config.toml
num_attention_heads = 10
positions = "rope"
attn_scale = 0.177
bias = "qkv"
parallel_block = false
init = "trunc"
init_std_qkv = 0.0263
init_std_down = 0.00372
lr_mult_down = 1.5
schedule = "wsd"
decay_fraction = 0.76
final_lr_fraction = 0.0
doc_mask = false
MLP neurons of a small language model. Each row is named by its layer, matrix (gate and up: input weights) and neuron, and shows model dimensions 0-127. Each number is 500 + 50 x the weight over its row's rms, rounded and kept within 0 to 999. Numbers have three digits each. A neuron's up and down rows have the sign that makes its largest values positive.
After each neuron's rows, "fires on" lists the tokens most often at its 100 highest values on Wikipedia text that the model never trained on.

L7.gate67:574522508525468528494450491510555538411493514497477502513462502550584421543478536475384476450493475485470437518456467554372482571553488543554399528569521515421595464461445521422474498510514474504483482457538564520509542505502461495487465500518461474428429448430595482468531456603475430453520575496522536498517565496521429507476581603575514433498523483585556541474483549491492557495533
L7.up67:506517530468479433451379510499542492386492489531471501542432387515506469582436523495426598479534466506495466456534430487347529587536470487462449450491538461584534516482515468483432461576473473411508502484579499601504516481482526493575518466624434515445413564455477577540566537470498455428439604504495511492470504539512451505469515526560504448537415438541519497561584538546512531540545
fires on: ".", "\n", " |", ").", ","

L2.gate108:537564551489511522539583532470547507556544528553501577591522427504511441570578507547572478497513456471496550457515471434491460412590524605479458406500545503468602508527494554490513561471502477430503622535539510570435522450535417594520626511440496485435494487540492489551500493503524486452565538499606512505465600564601563532509515582491498492464509545433512450470458514526425607467457
L2.up108:464552508429569364625550532389491471500584486491615506475601483575523578466556542541470545528468493508487540488545524455473511511519530573453464360449461544462470624460578466387527384369467490504492547456512463527477469512607514539525443539534571489454511482512449382489572536576540432348525481474476557579475536557615505482499512545493540483568494548485582503494489467551486530563447
fires on: " inter", " cross", " end", " side", " followed", " section"

L12.gate112:493493574494545411606454545486474534491512545464554513550469492496497523517479467496450489448547417485521494454482511551551531480553452554504560538475504472527482450460480570521462474518507519577412415538488529570504485560499486528441492417541468563561501508456442428493581472530474518528450561477597489504539518490533457588515526519463517453450420366558566517392539522536464499534536
L12.up112:460505509481501438516475545448484555498434460552518494472430514482490529580529549409498487524497552541542491701527505503405656454549487535588417390471557569447418469502477447429469463493440594511476446532390474556506420580463457449468505590528523504496429520533491475535493459466473472416514411475486518546543506552442461520473488523555491499429559505509436451519438529588447506406443
fires on: "\n", "==", "or", "s"

L15.gate507:416420553426574484444463498552469459403467489445465493447523400476540502484543568530463501560482516540552526436458484538505517484406458540459431440394430400470391447447495423459524481465531590500424462504561509528489412546509484433445481504505565524511475507481561546426541538524534534530458541446523416405518483581624558473520520523475518587601477522450500497482524567504437512515459
L15.up507:491507461544514455417400429426525508457441503466450474523520535595516521476511653468502553536479522523487481389527525497497574475458490490526442554541473407504532518421521602463584517475504502454498568547418474513584420486452477426524497507486493557501503461524589458496526525511407501513481507519545509566556539515583590527476469551576495614553483473452499506564507468483451563468489
fires on: " and", ",", "ly"

L8.gate250:540486576531567625496478503491465591510445550602520463554504470518459445498477501490555518430552477537485506484443456459533483462541531558524615543529482412491589526591455521513590413529454527556513434508572481522556485617515485479427493548549420496496531579605557477526606544504486524529551477535555577480473530539520533471611570610551541469522542509506473489446570556576445459472490
L8.up250:467432424456544477499514499559472479596585454487484468540506506514506525553474456510552502481415529436477474442539519514438581411469425544423422465511483446537507510598514547508511554531487561391519486511491452614567564486502504494464477509492433425446535468584572432514540559587426495482550467475471559427501438474597432497511453543524538494535561486475493525526532490525480538456560
fires on: " not", "ly", "o", " to", "let"

L16.gate635:431504504532541475535532509432453508461612434430509481465403460550539461461575580570451466547459516524536579586504512500517582510541514444507496488464488453539565520498495508441536513511482530514479403563494473520463555633381519560393438463407528453504419493624499556462504481530507514435517614498522390532461527461475560464494458520483482485486525465499467546500506477481459529514579
L16.up635:392521513572516486448475388526549521315475489455473538512514465492446534487443450476493462508424537457536436503493471499506447565534567389484610504465546572425451487430473439476487502447530481535531543506586537515482581538460528614482510416493487546496462490480643500466536532474472541457519534479509549499515490558579491455527538450543484466487470453605474481519550505454512456488476
fires on: " under", " at", " by", " over"

L6.gate201:590544450471456413455527535583496507551374546542600514514569464521487403490500576529525544511573518498517464431468458573372528561452466564594449509424441520485510536506477572503484465531630529465490528562457622519445565504501514525541420549532529466521544502461566531500561473502553454469493537481587559599472588505466433641562453553458546594500446549503548476503469487454481485587517
L6.up201:533644505522459433454528488582554498489456536501513501522473566515472469519496490514518527581495491404487471490455459482434480539482522494519447554507598560466508468468559597504458458531520493509544486500492488478478595545435501473500451530486531404486563500489540628491459558597476514518404584518524534550434555416394339491541464603484463640424464459550548420419428590504508510448479
fires on: "\"", "%", " mi", " score", "'", " jump"

L6.gate283:573509541507492516630531466557459551510560479492557550476523402636546476469427459556457479490499462572502509456495480549541483486431448468515525543496498516438580517529492549575530525456481504456508506502411515514383522479533543569476486544562522521505574504526504410477471558460530503562515492450487446470466511538582549515393545513520561437525454510438629524519455462454527626526477
L6.up283:497520506511429470519615416485509495482482478545567497410553501588538527481470583441506500389564547554440509503525517559497548483492493464563445458492431535399563546451534556566478489453486465522440387599511511456511442411525523545569498470573507512511412473582517498479483541511522540481431439463501496457546495461485443550422469535473442442587502501426540530440532511482515562514497
fires on: "3", "2", "4", " advance", "1"

L12.gate309:435494429515527395483508515404434509521489546536503438518563428526552466523507602443548549496506439503459581539513527513517536472478550523535538567475475457635556466537518540506528593486653449452451546429531508523500533464530450509450385522565587481440502560494413497539457401522480441473446456514498490448613468501544466532516391495473456452438531464484547507557404462470481537497487
L12.up309:481529566415420550464421524509515489529632497600517465517520444406478440527436572532458399422438517469532416503452480559447548526500474503493529498521491464481483549428487502523595422431579474493466603523389566526521481521553512472461436515433648492473472558544432515551449490399511449440457531529500515544524483450563570558587588501469509450547493544532434547463517427423498480509497
fires on: "1", "0", "2"

L12.gate202:474464559433495540490446552625546387422505501419543562504524441601493490483538467601508508538529513604486610539371530510515531434448514547461421513423530478487498562491449382500400476531538486622452442490446536450419544421554432487462554516544498573450519594482611502461550435559488520515513492408441525472595555572600519538470562525516485496502425441433505438494501493495519517541427
L12.up202:458424557518445548456431461522470376458480441486510523483447491549512479487398512456461447562510535560523527441548529548551601468459507474455501467468479429562433554496524469480568473510391562478455403551501506507553594544474449496611593492583578496422447591477433516425506456442462521444499502579464501555508503416497453541547483502476378458601465476457459535557484494637530515450443
fires on: " and", " or", ",", "-", "/"

L16.gate449:558510527456537497556462541489519540435423504525538480422480511579452427591537489489540421509523592439514478473551499403585509498527546452476435495643474468565468564507476494461469514520494410450512503517612618555596532443521511580505555495463508547498432443409451608662507479561455521486479422465576419471475587483465495518589433505443545396497482465392455510505452445426457566485431
L16.up449:519474527507531498525491559518490499483510441522503576476485490569522497502571510468471546449478454553542547504541554445582543504457515479520454505512450463535495554532545563472464481531381510636528528529488499630459438456495452560518506507544525516514479425478515489467429481548566536457573476424526520610456505509485541502527476481535506516470493544449490430611557495593470490484506
fires on: "s", " Los", " de", "da", "y", " of"

L17.gate131:480446449530517510575546568618510498559468573453441410405517563451484400475570531511429471409494534476510469416394584517512541557542504568464429545465580527422523473544473463582498499433493435538517518641467597569528512569575557563477528508548476485540503437555460588514483516536494423523344591547480602486541467455472583496531530563442427498523537545519600579461483492482509497490554
L17.up131:364496466533445526497422498537445505534498488515434473469465420424488519496410563573486529501565491428630475450414591553552448548416477530505478486537536515506542589470470478509586520410432449503489510593546489533615530514605543478529499537444511466427497498488457538436499517547560599635475587478513502447542471498523514573517502558501464460502406502511500479461591496477466504491483
fires on: "1", "2"

L13.gate279:578444512518512486472538456543514546392592499579500518524440610508471429520434441491628473524478525523551485445575475485487559469473467516454407393492511492471617488545542518572507508509566499518452533599537370483446532487516521470546494515429514408520403497423456527529496532512504429420479528506530493552538494482453497545485547499481447419477570393475496452457503504419450596479461
L13.up279:528511552403524443450459472450458441544469440438505529545509489445521535545503506547506477573448460536538465482501486472528515510479449545514461580441535517562500524402521497458619492453616522552519506462447560441592563584433473485524439480497437535490499555486462569497481518460466494582431506542424557485471413555504494410449463541560539449493525409541346488521517525601420528409392
fires on: " or", " and", " was", " is", " just"

L3.gate243:512526504503525584521566505496466495478434505479513440614486474602403510516441518494527446522472539456422527518480468473484480581561475539667490612589451431462443497516500414508545489461522530526469457514430513569507674456399517415489463672451535471476507503537541522488491539479517502491567463533446497486548434462526645466489449587534537596503520469511452440528491504502460485510510
L3.up243:535557564544422504538459535469551569565524518515540512513589461603484499563470479520467470491494438500459527493529296557453526558455410548464547518463512476486479478503630586514473525496507465402557546468402507515532441530501501556480469515487477534613441459539545458499529470543414552495476499525487521435469520494604413400484471480548555507536524497469530348530480435555472558529431
fires on: " "

L10.gate570:454548574476588485538504490480533529443491586465588445436499491468563490492544470509487466543432487489480566464529490435431507514564529454511439460568484589474486488493537534514483511465534389532472585449545523533552536486628451497553412393491530565493396559575476538497468419453517454491503449505470449514504574469535398469496498449540490450442504509526518472470545554560479565468474
L10.up570:459434473508481530657515359350533476486435470551471466537445543462526517471518549518532535483477433539549535473550552490507548455539458604533455586550421551545450500545476534487459514563469496544477449424475461417567482536542434507525524489459512465514529494476461582480546490582533481574528485519533557520551505578454545480447531539498521525403542408476528582439545414537512450556482
fires on: "\n", ",", " –", ".", " |"

L8.gate66:485412537576437462459563473491553506537541476490559516480516508537408414593471454470462517495450485406550471404500472566519467571493554556563585499513522523581406522549515420474581551626426492474538443442509578556571572535493537446566485493523533507496476485389409517501543541571513431568537513489530451548487497512535603508591464562517472469503411535524510523492464508536486553453479
L8.up66:550468391608472529508483433533444492483513481567527575466477514440557527464546521442526480529560498478470554510539504611477491505450455530437514594530470475613505531516423512506464567550571453391455448528481495522503468494538434603501469480573533549416567482535459541613533557436458445417446462465516539510571473522443524547465502548493419548473503377488535534578568589546513418497438
fires on: " |", "\"", "E", "W", " and", "th"

L8.gate144:439445575459529476463467519510486501580504493497495536514522467527482544466603554467509542516512517495570482519496554512593450543528490397528522513469485506453533536413446511485430461515508529475533494475456523445550464468406507476512536461428516556440532528475501508418569577480493596501526518474550469577518477544519546426423519539493554537408607596429521426496491468476510546452546
L8.up144:469515500528479462406430505596446590451351511511511465523468498423474497559456489579501499526518467495530547464614524602467479490486447534483495471465507467553549508538548537495569534490539490548495456536493467588424532442543605539474494550393490529477534526509631535547578483464555600480582439521433498455553492557479496548448534568523466472479457508521478520444462530438499439460434
fires on: "0", "vers", "s"

L12.gate613:515458617497487468542426474466609480491458587502533544570489504496533505522523502474518532447581591535506541558409491476558512528551549545509458557507461583526511483571481441522470553541476509517489528469553528532479506410528457515627372437489498518500488513446453605520569541523411467483423496457551502568587538493505491500512567639490534456431444489533510496482513500571512470459437
L12.up613:538591465476507572542494473460515615459346536504449489508518456422529498538595576486544479456469538543519437588572515534442548540627566527463501548534483485577505400535534481503474547492491525480584528472471444555495559404513476518583441599554568461489398482481456497537557546540457512450464461435600455515549478590466496588538588507524571575558487481569524410421530517473528433585502
fires on: "\n", "==", " Total"

L16.gate124:533474449489505511559513532415533555663461510437492521442527427574489486487619440518366435430542456525514536553444525470605467460450517504522481520527570510399517500409387504559524451571495426403525508514525484536544478472411573502511536495453588530549450518454462536540486511511500518377516443480505508531523471436559484490510545592511505516368523529547446544543429460445452457442462
L16.up124:513533502488410470511486473521420441491446412510461426524467465518473436567524478520588512452469591534569509493518466540483474547441531419518570480470497435505422504565484562495518490526516466413478488476528565512489497448462431391508464540459532614435464410504424564549404467533515559471463502610500388409522499484497533495454523590459509595482542520509538544406487550410437430520454
fires on: "d", "s", "r", "g", "e"

L13.gate163:495599486493489427538512497597528456521519609497468527571576551460446494479465543499483480473450453573461484469475523526452554545508513470476552394553568517433581425494441539450443451487423600516569565581486441557535467489569526475607519562469403466473504518423507434543439527579554522493486521595598493451458491565476547525535481581474549501553447550586476572477446468536522515497585
L13.up163:495566492544437504522445559510469445407431530542501473519462459513515439508428550521480477524531446533416423430478616435419473565476548500450505555452500525452560426544460406454488469475433492519565505477507426564607511527530510442568507587507486435468462480499551498485490443489525529411557474538537438494516460523589478453597424475571504435515518570585523484531444476518405458571438
fires on: "\n", "P", "oc", "=="

L11.gate167:529487508478517534560425543441550542413434482545511443589489509555555569504450561561551549551529547443571491541528497563526501499509476506523499455508507472522438490510503517508520399473454576491410479577484487500569564475466579509465415547437446472526504532526553495511552491434415550561488548488514515540521451523541523523443489544525628512495490495484465428572532364579500505514536
L11.up167:440452481606538597434456543547579489572478442493488456491488481385510603513467478478479419509447521511509564490504466431484526443504429481471485472535486511527442494516525450537393497450520448398483497541473447506526451502411463510453451527483434486546548513488559537515499601500486489522469530470540502577616422470535363501485551509525487515611457433500423529530485431472573543498476
fires on: " or", " not", " just", "ly", " than"

L12.gate548:567502561502467506512566430409529589471422465568536486556392525488467466470451541542599593436479503479532498464534512484486495362510518406527621639452566505458503564505572440577477544418438564520547515517505525549472505440434532551445501498487478521474515475526463546522525525547489442539474490500525493554547411537547486496480478530447475570478575429399436542620547440465497578523472
L12.up548:479486510455376528460595490464531500508556503450491572462662549481501489529425512451509460532477464492446579505461504548491507479519434420440511615495470499500515547470478493453544574471563472536489487532505523391436508566542545428473498511504432510483431585492481413526520587511545518535462483476455504498462589555425532514403601470634497442548466484567503426464485478471515371405493
fires on: " of", " and", ",", " from", " or"

L15.gate91:451444480441522510485428541477523524470504509459538471461533580618521429469448520576486497480511486483492399489539524512491430528447451524505486489497478469569486469466469432514468579488446543464437468473539513476488455360505465475542569458463498485560422457482427554554569583469429522498508431482533553559494478524462500447515460599529483529542569398468486509494541448540472506452478
L15.up91:530439557552485509557445481406462542486425401431512564554469514560458656525500464497526441517491498553447515554402508566351572487493405546334493533512524550534505448465478554501502536508482468482423444415555526467480495544514415435507518509576536548514491501525513538459448475428451523515452456509469523543553511468448470525518586451507417549470600473466528454508530468466520461500485
fires on: ",", " and", " |"

L11.gate437:513419491502479452519501472515432511529497482484516528490520523493420530617450477495557499457441468445548610387472518516484382497508431532547445532572499511484472450526580581412581423599461555470548507478557526602534435491548569367481618503573466543416509524474499468542487506466497567468460547532452512479429546571526491457511588518440446463486479500542429526521383470519522487429476
L11.up437:472504518467530476458451517510511423520520546485642507512459436462571519599452425481598454421562473514517530485476411511519540481467481471518531441555463575467518447537574573366463431400470454558584479381545443556446447489492556494536460470469481541515492487524379475474639485467513566499540533577551516544480432539521476520493565521468485492470468470520540483503412547438437498587367
fires on: "\n", "O", "BA"

L2.gate368:562342470476598535417502447392549473453552508535434495474503467392493524548348603486515613527536520427418549519457556624523566566450459506466511472511536524558500464549423528644492522440658448466538541523473492572580538487474514486493448555463475461532509557542512451498510514504545521589461416555486488452506512494473509508383489537554400484487685511448553552543482478484485560494463
L2.up368:525498499429496514418506497348483501496620528514512487493521527421518518583488537482536531482588497424418551385516528519518502486482508481489505536476426523472395461609517535555484552518502481534515447519464513446556527407573482448541492455428543429487538440625490424457542510550437390523544564507484503536573543425575487563452493407487413432650496604531534483506486569476516521487465
fires on: "1"

L2.gate608:551521528424513572491410467488510427521511510479572510501498430461587491485530479517434509479446506631478520473480527520599436511437462517591447567463524533458574417522513506502435467465435487516454430401505574412444561440460471468567530475589489447483389468510525482468547596534469534438516474480609527527549566454495493453482534520522575511493523493451456446504452376619569541492527
L2.up608:453514411579533544632568537494552624556454476509569474479507514494464511473487593427466549466449482541560539488519481524505310498528497479524512510656593649465475496540504468532533421487491553467423499471601431488550521473461477541515532572540453498557442507511433459559472549515476465463552485452573487519544418501516556533493427505491507450477372502498456496544515454468435524477585
fires on: "sen", "all", " census", "ation", " League"

L7.gate365:484404563488503402439563476462508562447474543468534576315398542506461505510550473519416521509489549441504492533555530467585511432507470453553502403630492493558537536499542445487524492476464494481495460450635477562536422451522515542557554578434510460528465624528539509648478513487457553482483445460452461565504482482450499577476528469548494446469478553508479494506486591430502546523476
L7.up365:430457429401549489481527366500503480461497496462534520487537512551528472486503467575499518469518465481498523531507504595414612464448557436489460506590530545572525472485677556553558560453517572492467564512504479554431405406510488524455502552476551393440507524594517613528451471523505415437482433505417412522500547443528635558466551475484431583499501640459502433463503473480462431590507
fires on: " de", "lo", "ero", "s", "er", " Grand"

L21.gate261:531459612514401406562533503572550498533485538468532528510511578589415594473477584532482460513525437531551499503539467493458521521571427429552387470535495538566515508591511510501470459497411542635483452570449449475454505504557448419475506492559438497552461540458551551473600479565531465500502508451516504424492463484399416569621448589429501435528439464501546555415528520506441434493464
L21.up261:514606512444544482451500541607592408462443473493527504389498503465461456457544520579493454441493492507505411481435484481538489579365490560523462621442456421439417556561540446442509478543477601468574444492471456498518538572518466487439383512555534556509430455447526484404474470499557422387471441504515525484417406459549438522520452487522479461481503450570497474446558510546418576529490
fires on: "\n", "=="

L16.gate521:456547567427354521492466558444461435493551495500460479443502470554462577491528612559506456530464526480513501543520505575485437525494491486610470422562511584445458529537475433576411503369422533543481436488461524459451500493495558542522524499455551509476482532555567517489450451495422457519556560515419527573529418505475543549490563532509570478511425555558504397472555474462495505527509
L16.up521:485515465498469455523416561567581441383483498457397566586519417413450633619457412502473423546498538391471473530495491563501522507564497476538475633581453426498428442499558480504369488527533523484456417508520557484374507542611552476539459505493494509487507570517496410509580602490421488605508544483535487457505491495476524467457470609466488531476613468501516526474494476426560563458498
fires on: " |", " was", "el", " is", " the", " A"

L13.gate517:433550550543483526446506578505450455589508399492511497460561452488519439527497534596446469488501490578482509424431520570609569543551550552530517476516560479478571598472470525485498503528461462546558483536442472476528538471549548470541516578565552487522427536540548436504378434560505462518428575474430512539572472496601501578461576508426574602613476473418526555428540465472458478525429
L13.up517:450510452656564507457486527569545526593508331502492568438588396478531517593448536568501451425495529552517516436426450557534537496489517539574439550482528478475513541447468526525554437536508397488532454617428463502496480504572518486492489585506560533522475555530497476436429545488501508518432541484512460509513436529529530556493443572463496440612528492397498500402496442485506508503465
fires on: "1", "2", "6", "3", "5"

L17.gate147:423466569612546583526599503471541444570576426468547403470466420541408447515399531504415433526505518552372451444561569527605456445479493478603457518476419495491497399495525535564566566478436469539479533435524553534499392501450480482391575535441548502557434494452514408477468520386447464449602599536473492505553438578537494568481402423437473433513466481499471488511489591541479428422464
L17.up147:494503499538522454460550613560531492558462483518527539540509495602473494598591488510500509475577555521465490383479456523549597537457409565611490490451475468470506504492525476572509480546475493530542513529458541553495497453584456501464493476516557478412376461532532478466434535480516378539554588504505562609445509614545526533497538528441513450567510510515495456467512505517519478534472
fires on: "4", "5", "3", "ed"

L14.gate124:546436541567498491454442508537397494462472410520570467533500494482498516469519466541521415480436490436523506469501552571473546522478428513540402538521537498469517530469538405490512472537539585459512400516562485530438574491478503466406519501546631504464421527450536461494502446567481435496463518575408506451487500579523468490477552546488416489473531499517457524510612576565449538488405
L14.up124:501473521467406505465494421637555498478572521438526490481423436438534550555447504511449472530453428477425464384498447609493461546494497464555526488495462537370565528506493483447442532512497417548482535533490523549432461449478453471455470521502567500470459439466418473442469476479425575512501522524520516400504442553463540517523478545556404457469486498515570554440479556460560523564520
fires on: "\n", "==", " =="

L10.gate68:540507527511473445528535504564491437442448543518524575524521465560538544495512525572434498363441466564486408482446555475475529576460454529511490522509533475436552463403496493495483391513477439395540478552484529499496532593517535515486482516479626545482469495493534515411432513509491530502452582460491577561574462541472592543405505511531443442432451483460485464525564423519483497473542
L10.up68:333516471552493504473495462509464522555563425509521448455506434391551478537569399545515501532482581458556557473587471552537466433467499489434485502491475508506448463449495527463516527497455470436395434477494554593471539539533463507498453495483535514533456513538557513507539480521497579389508421552522433427469490430529529567580543482415516528577439543509508520442500513521497443475505
fires on: "5", "0", "6", "3", "8", "9"

L10.gate292:470483440474475458487478436482567525517390464494484442525503558536497433488536494580501459515547571457458486579500508518544532428437466551481577542556453498464485547493504546449544504458481550414492451518545624527500479481460528429445553477482520483508468492479541439481520484403487486438544488483475581341480525495584488508523526496523537500474433513467475534460458458475438531495479
L10.up292:532467520519565434548445477435482557650543531479463497490486510578495567572523566511544432485564481473486483425454472583494625601523504504423519568506448529465457537517539545463465459432497533557506552432464504491474497526447440488519611529607440478495504502502552432424567494504419444475552463489531491557537374454471568426518476467526564547529437509441587506435399499428545462555400
fires on: ".", " "

L3.gate276:485524469510562476511439477504483525459449532483491413522524575430482534431471440572506533486530492511528502463540485534380443627446465462473484487464495483513509533498536651605537531443484434440463493535552601470512608522506589529461532415453498494497495451519583374480520530509414452529447457516506504463623466472410540514452471543543515502501416552598521424461453565520538478405516
L3.up276:562465447525495528447520475564473454494564384460554524421402450513405512489484457500491501552590548634520517582496588498496447514551477570487572522497463406332522471513501537595563535472532448515396570545494505446495521572510441489519492466544553408528537558487497430489535478379513492532559399487499497486568491452588448548419468564449481499438501469520522538531541460594486507535502
fires on: "a", "the", "o", " to", " of"

L15.gate128:486399632461386473652467604491514537543562512501500600485453500568470532503542485492463537573558541504492561451519544403490562466555457434580467491489528538445471525424452501502555470554533512546522496499459540519584457485533435541536480429453406571527484482498469445509550483446521515496424505453587438448504499413485582562499495540535535619451475501489387557497553419525494586468529
L15.up128:562500541459428524541513478443463564444473489406497555481464448489470486573461469460458548583480522502474551494469553553516459466591432423596474411454535479368460456510448574511578559555529471428443461431522496461452509525584605436569443482522476646566514538459537457545454478552496573489598492496560443429517499501544580513493488521550428499430485594466510470446555547439524509527522
fires on: ",", "2", "1", "0", "o", "é"

L13.gate24:460512549534376406436586559495477436531521554540529512563547461607395496482463438561511516483633514444434414495426467538433463498381521465485406483514429490449512491451553456539447552481501462514463489496527549476467430419380526435602531508462523561504554458474477506418511415533451524517464574504446567522520415539439512541501509569518512468554502520547455521462491463563508536531504
L13.up24:510525415525530431527503584463507489518470424487464568506551610552452518561492457552495497598467577517452494392466613546535508466399424570512427457469500522511531508432580487464461539543476491449449442520441520462499493533417501450530487471472436550443479470434577505471532455432494526419541514549497556415585596381461573585498556499414479560524564443584469544460518518516478381462459
fires on: ","

L10.gate185:530440499436515434520462440571466490490439586562482458457460468526492396538506513471655487443563543461478458485532467393621502470454423473413512552432486527432462547508471491522552525550491477500511502643514535503442503594471418423373462458529462478456349455531489483481525540501545500530507485497563448469438490456563487519466521491532525507511552463527492530546528426551513548463532
L10.up185:486490513516529600448549463410388523483509416513507467476531551479559537526456584583569475513423525532483568471417500572518678451564509587370492550549499480490520434417534490468569513515444474510533442583489540510511554507569438480527526477575513530524494563487469462525506582473516525564498499542529522384525504535500509473451452469581542412583484463512480448531467432558493550491353
fires on: ",", " and", " as", " also", " or"

L12.gate616:511469472493518520603402470470528518477504482449546506515472573491513525632498568512491463442485555396542522629604450449505525514489617554481584541517522506468456564418521493430448471413493471518493418497440552565503527400642481436475533509475546488556379570594585477514549553420613435541483458412495450471509543564608544444466492456544449516572528487472537448456596491483492432480496
L12.up616:546550507531588480487483490442476552495529587510589521515495490500456525580539514535563554488433501540537478464451483605576510571452498428502413550461431452506383514501559481517507471534490534481492486520429493554444508516473492517478462500467459503447568579556452463457520523565519446454560494599479461484410425494525517548446404419460523652454468469360443501518436434501496509563543
fires on: " ", " (", ".", " |"

L22.gate367:414477512544571453461496518509447487535618506585508411444494493525521531512599454504587451502549527551483438555550561486543591509412563501547512457406488370535473426423496546539478498492467426496511527523504542536615522499440423521509481495578634545551434464497525535503502513457466449470513502536478506499595520526478512507389466378599541493487445464479543577494592505599409498567579
L22.up367:498424552499492498486532455484459438510540521549482517522537553584548459426465464529502482457550522441467487469464533414512554491469608577510415437531494459601494418367525379535504512429482490468464534370438490569429492523512589469550458579562531500609506459467522598486484458564510515460550549534440415521543518580474528494433573510548448491573494440492475445445462468556450530542393
fires on: " \"", "-", " #", " Q", " ("

L15.gate106:406500526510537398593588530471450629541464485497551389490554543453479453585531531535535501583485576444526496418538483464544500489512475434514476479504593403481480462534464475485525457540485483473452405588517501505487496480560510493513608464521528645529552573453548522473496535477489456514473452456549455422454455560432579522516391573503450514537409523461539488447384527537513546417532
L15.up106:447463505441512450456478533495520473418347474542509428517411568469449486543539435506421469574502516464462453534556510529469529514496434515551519444521462443437476410412451481496511526563432475478484383499580486429501474458611440536488465485505471565485463508561494540495435552499486464527389475544537544377517464496402586513424538581419473524606473532546504455522469539404498534572526
fires on: "M", "t", "d", "tin", "br"

L15.gate621:311384563471517523473373582511484522513515490415497505502513574597529476443554647613513509552511523610508489560459532494496456482476533474475488514471439465466581526503483379495487560440504433526507523426535514485478501518531416472524499461507562522551486487514547564445459478520504551511501492405444498438567476507604515503494498563456521557570536517527553501510493516513493433572410
L15.up621:495431490540486491476492501398442518548469516467482591508466517555469472582513522448484538511514439485562552458521523494475541498410527478492529518478466428470470515609492513491528557465509407441482547544462584554479459493435498488420559513500514516543476578464518515438544404480411466396447480513565503496527558441460536514542476539441584435621339533535540501479542414452446441516540
fires on: " and", " to", ",", " in"

L3.gate605:483607459509491646484513562503500498525497496515524516603451541630512506526552530513549485534507497477478568537449437426569424462489536502473455449505409522506468483431532539495487449446477600539496485536589492598553503424487571523523552451464565505478546503488569430430514585502520505372465491611484479478458525522513565426499475527476480455486531586509467579413376571497474520463553
L3.up605:568452476499489432465520488547498516496520495495497465499498548497564481549460449451476536467545502482484614575484427534505535519457491417478551479477473531463458552451560496604448521443569575535349562440615478533594475490395452533453576505514537478549534568533493456499532428441488550457482480493528427421425433576520494512474488498533495475398544566597483446462439464447557514589621
fires on: " However", " since", " after", " however", "La"

L10.gate251:529486558491500513471523448476453580521446574499456536454609527564474532540473500520467604449606506525459429346484441577558474405469432588560491502515546389534411591566499446491472470539548494456480534618452432519446548495393506493575459549567447515486420546446572527555525575499528485568539444532518490482586490520499533566530482487553498518586465472517471502497542459373530584452471
L10.up251:507496468502568526502453500499495586480532426470517469470571507512567431513399468544416413524534436551487585430412454610548524530488394513496527510510420563548516568516547491456408488475524436454541527528539598495532555516557551465516457505537520522510529453470571552467534513472490559504396484495497514518477529592486547523508487371522455448543474493500413493415630388591436446472414
fires on: "-", "/", " "

L12.gate130:467522488504527493453525533414501475583476542529452434593390497495443605497494570436498441538535475527503574439511487452515487452502482453491525615531435567500567513555455417456442489552475469569602592533518527439485481445481557515418532519444482469519466530450456444402415547502519452502480444523484557517576451422518481438537515453449535544408495519548510525460509469432536454524517
L12.up130:520447445534431520468482519471519529527523575475498567515519477503521544504493464618535494420504546434451419373671500500458562494497412541472504518491429524457451521483551425515544460428552456466438457469499373499472572567483463488556556481527603497501537567521566411524566468554528484421551528442576496555541450529411594546492569464524508565456505545479524456420491526518533439533449
fires on: "."